MLP neurons of a small language model. Each row is named by its layer, matrix (up: input weights) and neuron, and shows model dimensions 0-191. Each number is 500 + 50 x the weight over its row's rms, rounded and kept within 0 to 999. Numbers have three digits each.
Before each neuron's rows, "fires on" lists the tokens most often at its 100 highest values on Wikipedia text that the model never trained on. A number after a token or word is its count.

fires on: "x" 23, "n" 19, "an" 14, "t" 12, "h" 10, "s" 4
L7.up679:532463484486498542511364479408519490517535521525444473543465526457440469499534529472491531540510451459434438455387461559567551457529475542414329556619511464451426470510490578516533463478435445447483475548400449617586479404463501433457487578476523474510539402553492502543506541509537564508423489453533528474521463494579458545528554468524486493529490496405473575506458603465398530472466506545629508527504425531477446505504517500492460543501559547489568562509453465512495436519406534501434404527549552502498426464542581516539503477431489520506527493460599473554511478531604508431

fires on: " " 63, " (" 6, "3" 5
L11.up415:570457426469460511512488588533546365605462568442475492581450473505515447506455482512442517461465454497482461591559522454472536569490551554436449403536455524518577490492552546512568447511517542505548523498527495510594506539465495499443464473506468520399510560492489475546449583465428526499520462429488399495504624503400535539403418477521408465572470462523465432539459529472533423532550453447552413458557489506476516528405479496577485465499460521496562429496475501520552499617485566446530437600454605473561468447522499504496417484522466467561469576491495557603475422436417480472

fires on: " s" 39, " re" 24, "s" 10, "ver" 6, "l" 6, "ol" 5
L11.up144:481608543456503485422458538593500516545513447529492450541541530458516483479433458503551460513452530463524512648518471464581590411523544508481459535513491533484546404513468450558494453517484393553520564549431485498504475561535543511533569480511485539439503438531498410482550446573519614484511459401498478407439442508536512555450448428396500477502459520574438558530479470517437499472539471481557483565457484491448458522528523579556442442493489450554465498379441490521503534548464350496504580552504494517575522539464608417474405525527516578546516551516529456491458410479519613581

fires on: "en" 19, "/" 17, "pp" 10, "our" 9, "n" 8, ":" 6
L8.up248:494391546500440570454488486511485426521486409590479535476397569527486521510446484411492491484464521563513537475492527453491398378514536500480472486481418456485463582494433539533428457546458465576573559475516515548525428449518455474435431521571567534471421547473406481486578509549523483580461529572574548454472546600543462502492564567528433549480433461493584440466564462521410473527574475520413462478498514543597496569449584473399561528518433529546462471541506480624465531487548473495495545483449553586513474523492375497509424486492581519467507407520513552443461549516471501484

fires on: "er" 22, "l" 11, " |" 9, "a" 7, "ul" 7, "op" 5
L12.up494:478441483515501493465489472571519629509445457488469458464457500477602549536546542449522503558539459408533472571470476479532544444497563532553423541417541580568435430601490521519577564453540467493518550497487531590507485513555565503546487446471483432570490564487542558522523583517506479517506463487591591532541619501485493547535467502549595573444541514535535549491507560464523570497530500417453470547519508546432580493491575579429486513414528511589533519526440459639503491439581370531474472424578441491450477480461510455568547508386496494557504419525490539398518511460463476552

fires on: "ent" 44, "up" 9, "ort" 9, "n" 5, "it" 5, "ound" 5
L4.up415:495591500498567611412473463528517515456628528471414568478482400445480453546424476513472500505582523415550460490450462548554504511466508562512512505478515427458543421491588560581488484491488576520543528467496523558654504503517498437526527545468389472575538529534510477552536533479554365510505497538513520445505529481473532517499469436512469523541498498551464484516555463518536506542444447516547416500489523655602525575473470576441485633513488532482490473493557513442542442580446430471445498473349483456496495494490551464443529458486444431523506488523495564479455576507397521582

fires on: " " 21, "," 11, "uc" 9, " E" 9, "r" 6, "ist" 5
L11.up374:466552489498455502495534512531562398570506569401523520423500453455594465454411484532535482418620442502564507563506511400424502497460492491429490447517505524472497550493490566468556473535501465485577515494454504535532565556480511513554561367536498512539468555484429519555366464472531417457418555477463508531456511511532538540582464526482473467499611513537424477458423551484499433418548502468509523523540621449510510481565438455489493527447469425423554449548377380550521474555545495470591537483455585462494538545439538476553521508475515498571481431533616542565476518506428524523

fires on: "t" 12, "a" 11, "h" 9, "l" 9, "qu" 6, "it" 6
L8.up700:460446478554459547438493497552556468516502488496512482448473576429560474515510548354435434552483487512477564573498569403585487523526517540533456498512484534529498489494494536417586453563499447425448542595484362480483457584452590412439509564540518461578525430501456542450411415528478507543427397499551530494480564515512500511516574518554573517531583462532465562448645463441481522545461429468487470453473536510512508465440564474513523447532447574512467522562523534601506445472589433449561499594482502512461539530529488493433525466548419416574554499442518460517463436490567542490

fires on: "w" 22, "ur" 11, "y" 9, "ow" 9, " k" 9, "ord" 7
L8.up235:411514512476472536460540461470489515507547478468422514329486593519468444500608468534537440508443488597454525439530491501543455479514432501522500453481525487535494547589392454502395544422494442504465510468468456460521454513468476439382467540549602469455497480495518503557515407507384419442511534518541415547449501443529490564530500498475525547622483498519460474490549512521484517467502535469650472455461447488540527466517412431526478627523443589526457480413566473500494455495485507562525525392503460562469423448543521511474555514552460457499474419612489548446567527465546560497

fires on: "ow" 15, "y" 14, "d" 13, "id" 8, "her" 8, "w" 5
L8.up613:525505507534530478528506493506520573485482500473526466404534540562500471435504415550590498446435533452509540535522538470561512544484402531535335478346602501446535537546433468515546567521572528457420479456497442492477532559517488466518381445467547422449499436510505491533490480523490538439473517466572422564496493385561479568499476469564478478554529491514462458519541419462490413556432514430548451534501579402493536568502478499538580449443531523491506497494523500504521469419413438520577599485493510555534455521498502479494527459475489350472477509398409575414472540496587545453

fires on: "s" 10, " in" 9, "f" 8, " wh" 8, "t" 8, "is" 7
L7.up371:494529553436462517546479533472495487487562508469489427520519517545527446595447483474494426505472475563612551485538484524562522499439430464518470592498508453522506554502512506502504524563514442562508463461520464510637509659433522498534510554487503508627501464518469561491485429433534510651507518483561544472467485587462534541496568437426506410509506504381463473636486585452546599525541420486512489528457536497539407475503540450490580469428503553548527520441451461498416472476511459438591455476456438571473451498458484510442583418592550530481489506510439465533501453556443403554

fires on: "er" 18, "a" 15, "c" 11, "t" 10
L11.up379:608409479518463448389520494540495414578496490492522499525521496437579548589626625454518508503521449520513540517483432428438483427420490534546480471490518573467501528552463522495508563535476546591518481516470448526477602457544500504418422597462584506576499522504456467503392451445517554519505608444572509438538521447560532506504578495561564524438530510472589519504527576476470561525457528482417488425440546492569425500398503468496437464454519579557536545466484515582495488427509366573569543540562493509514446408509450481458480549525481448534536503525516534509459505523418459481

fires on: "is" 25, "iv" 11, "re" 9, "in" 8, "it" 8, "ent" 5
L3.up368:503531474510591490465424465532450538585532622531494540478420432507538551477450466558598389528527443501530528447470471499542435596473489473572545530496550499496407496522576494559400552571525408503502447482479543421501500487500519486436461535468445555567459517457594458514575431512532452566490512627586506495518512485457477501457448456458594620457463542511525536350588484511538490465502477543546504510410490552501531438487458592524610531476533573482506559606536528458518443497461473487545458538400548521528567536469593462462545532449485577519542498502525438418509515473495517496

fires on: "le" 19, "g" 14, "h" 13, " r" 10, "en" 9, " he" 8
L11.up581:512489480528531550463471414477453491544506513533470502484470452573432457556506489548447444469585495523499461536475480465534562433479531567560549520480509457417432504496513547457496459517549456558554573386443446476487492468477480489394544462527471536526479487511520442380463551420435479450414523531441446490375482586532469527486460428512538506477403491512447411504545514446537570420531539451528481631503530501477464539594569547644483585400478490434451494532477499509597430439479394550585437476576422507514540472419496505471488442533457494490397532526523484518553484432548413525

fires on: "es" 22, "ic" 10, " s" 10, "ed" 10, "s" 9, " in" 5
L11.up93:538529464595421495593484567615505516599480454476427467518525512466488508545577492504486416472592433471512507538494464472448513419541469544534440524480550645602495559539529541480478452644427473511539599497460496476455455575478545569495487572429538504495584517584514576455589505553554542476423529511549515392466476530497516529513529448510544504456484469471492520548445472564486516520534519491459487489487536459479402443511480633446531320424514496520533523440441514510495511392491470470488458519565480560482480474466516464499455506474563515551473462554489536506511538428599491596

fires on: "en" 20, "ing" 11, "uc" 11, "ic" 9, "n" 8
L5.up524:433478471509444531506496500476554563485463495623504429459512466434489595470555509449570523385505488478461526491485529478429526570408556484501527480515490573532457488494522522496479558480506426540474448585509494492455441411470546390485504525533573504502534555373388515529501451525539494422468523511614552557504484454475542537536430491571554563563594539445545502544472523514507524533442344509596485509477508547457440460512543372552489507528565480513440606546545514495437471554469480440452356554468468493451470518559434592509521541385444475526541475500529467488564505574521469499

fires on: "ent" 28, "en" 11, "a" 9, "er" 8, "p" 8, "ic" 7
L7.up505:603497418476457535520453512479513473491617473559467470425525557449490475541596373428504598498534516522413608397504490490561472469400518507497560529553508503398523502553472542586501490593518548478520533492546451457506551487557400496470496506516497572545501424413460445557567581572472517484518537494538464470562544433494535473586583455565562626487551471470514499511519546401561510477538459494449452440430494516582447540493488517521591461446509515450557573514540510614475455523479459488460521579588446480533494516502566506435495491529390480530443498563534522433547493499427506507

fires on: " be" 41, "w" 15, "n" 9, "u" 8, " W" 6, "ion" 4
L9.up124:433499442490455586398514494555489472555486550513479442438407567472462615467576427460499491507508549448506477499485585466567495440478515470482513473473484506594482511530526524447431525502571394441568475592506439586462559469492488576453509547403488534456567475487548528515562352538449420537428435530573435539507484477467504522537525511417478489553491518553435490517425441500432582482431502553517447510454447609562453468546513420521578508561416512428524471487568482519579514525555500512491441525480521564516561455464505378438429478526478458453497538521487599415558493517474595482

fires on: "s" 39, "n" 12, "re" 8, "gh" 7, "/" 5
L5.up21:515513508500438504492530473667571482528464475582476489462497548510551582569534456475474484486520517595510507456502588534521511416519526448457493530580426531483516611584470469440416546444514492475461478536510506533463395439458430459531492451637404468594559518427502469426590478516513392584480508590499503536474414560555392416571512537491518541495507488499607495503480494503486496484535457444563472557459475535554528533539529596490456500460455503562597429520464506561465389444538458477534544468472526479567485548443483415439540430506530496490462441573510518536412494471549455497

fires on: "h" 22, " r" 16, " f" 13, "p" 11, "er" 6, " l" 5
L9.up531:464583504468559490482527575500524521483504475496453445522425557585540418584518506462496423466489387522513555520486464510521530444478494524474510530467471438456454547536423384465478546544502553599546523418554438484548390462517507501449553513528518528474504525541493432481507446561510389539544515490495510548421503527520449527441455552590484506564510430512425538528577533494497589516435568539439452580528527454493473543612412470425525552528401547410479508462512537554526586479463452539462455521509393570473502446416363557501471448535500456531434479417531554516492365530470550557

fires on: "l" 26, "ing" 13, "en" 12, "s" 12, "it" 9, "in" 8
L9.up106:515515513509549415564500531570507501535492529486601520464450472504460492536577409511470575491458483495472532464483486568544472471449505483430427550394462485505544507488497619486453526558431421449386528487492578555434560393445616512436470457571592508480592496529500480544496504519535530498556605591429566481441451412464516467452485483554505527446534433513489456532519497570370577524531544469540543604420578492482472526522500506633535420470425521545527506552470593569468489492469360450457506554531568536505478487541478487544544491501517562537511500455526445558446516465442498511

fires on: "ear" 12, " pl" 10, "y" 10, "w" 9, "l" 7, " m" 5
L11.up530:443455449459538522504554562527529558516531527459476472409492537495555563507548458481521445608417550533456587544520569547614550478506493518580454467541471443597455485593476460530503383490482513581407522573523443477437513559497516543470476523474537476568483543460464448594551501520515475601480535423525432529439508436446562539426425468525529520522534423499408498545450467452529499486547499477445475438500500401390456525458480365406482488405420494561497531424595497504568481422498497509537503529467460516586468579576457483496432559461427503522481529418444471459537552484527498518

fires on: "l" 20, "il" 15, "p" 10, "/" 10, "ur" 9, "e" 9
L5.up570:423546420462441471470465422583505470573423503551379462497473437539544578479505458565552471571423433553547518516494518543569511460515530544551463521512529460444503475415481486500436495466495540498526544521591396475512530521463530532503591448407494514566417500566517431441583412517519518434490447432464430482469473546452491496471447539479437453527494517479413570390501475461358505567550477471482439566559446512522518490490498462507461519452430456552554512499603502476506439389474543444565498428513467529465513499442501444523413467462478499483448485619436528480590498356527514469

fires on: " be" 26, "at" 10, " are" 9, " h" 9, "w" 4
L9.up448:502402455523528532498557623511509470427542423451537502515513507490440496412547476392409488509445500534526500495541576490563467422475409518403520502512400506492441494523492414570397439529503372520528547573504486565502536472437566501454543554416505385513440615385575459465527420500487436408492491449512416524443428467546470548508560495434468518487502479560483542469545490498525504494505394534531476487466463522464512453439607426539495483465459474435466515504491511489470550543521484473445498586474479371499529400498516498443432516487566504448491443424453556521598514470492497514

fires on: "qu" 13, "a" 13, "ul" 9, "al" 7, "an" 7, "um" 6
L5.up314:541426518450471509548473516484439439503540473523550526474531444461562437476563496494483491486528499560590484419478514484481482504467513545424483481447525577456475550616546455523461428585564534571592498515506504610471422593555526538527534485468582545598557509505455476505341551364490491509479564442495456538448488521612440523503500409457487477500599537508375517499414518619589552415482444537441472491592466490516473476436481570481558539463502505407467453381539445515556437565473502494492594524473490460509485481524471472463589447460531497520443488498511551525514475469544472482

fires on: "or" 42, "um" 19, "ab" 13
L3.up347:444443550481563559448453539461435460554498464483558481452523547535535489520558516533478465479577619600498399453526547495451506584501530476569544520519527481514454534531473473422471384545498533513527468476466494527479417573566461571475506550474454541499534525556509454503434460508462604475500551504539485401401504481490416571416459446407482479549513623575595489550520468470551521474449555579436502469520613531513577465481523518501535462411450512473550458506561494558467545533490486535481584553491534537548502417574458431434470500558484539619405544406496616525512489490489421459

fires on: "s" 25, "t" 14, "n" 11, "f" 8, "c" 8, "ell" 6
L8.up31:479510461452553583477401454436502495508608493590529507520519528423503454526449470434521494410456519540474596559503568518457486447513478485517491540517530502466502501525484488572450545548499388521362558564526462469550516586419424546486471546542491467498542454575526483537553487469533552611460565486531622498455520504452583448565531503479489528321497440493416579477439470402543487497464592542519569546454534458439398501501505497524586426488556492515520528454558556457440469569562519516491421477468467522504437521511537517481587487515451539485595587561529436477445560499497537529

fires on: "en" 34, "n" 13, "l" 10, "h" 8, "ant" 6, "ar" 4
L8.up51:498485464520513461552511528523419531420516479497523557441509538560464517510520468441521650514420491505466543522460495505376556487479438406514433553480474493488557384512466438516532538569478462519449533467484519569514498401469547450467459498474549561511473433451469501515489516512582520581453513526534518510453508483563496469507402553553462613520546521438455469530472542582369476463519464573509483509436564476530437543541582394513529576487412517482484693463420491460506337468453502447462422505465482466525430557546551481474554443484528517608501511454506511512455532486513436528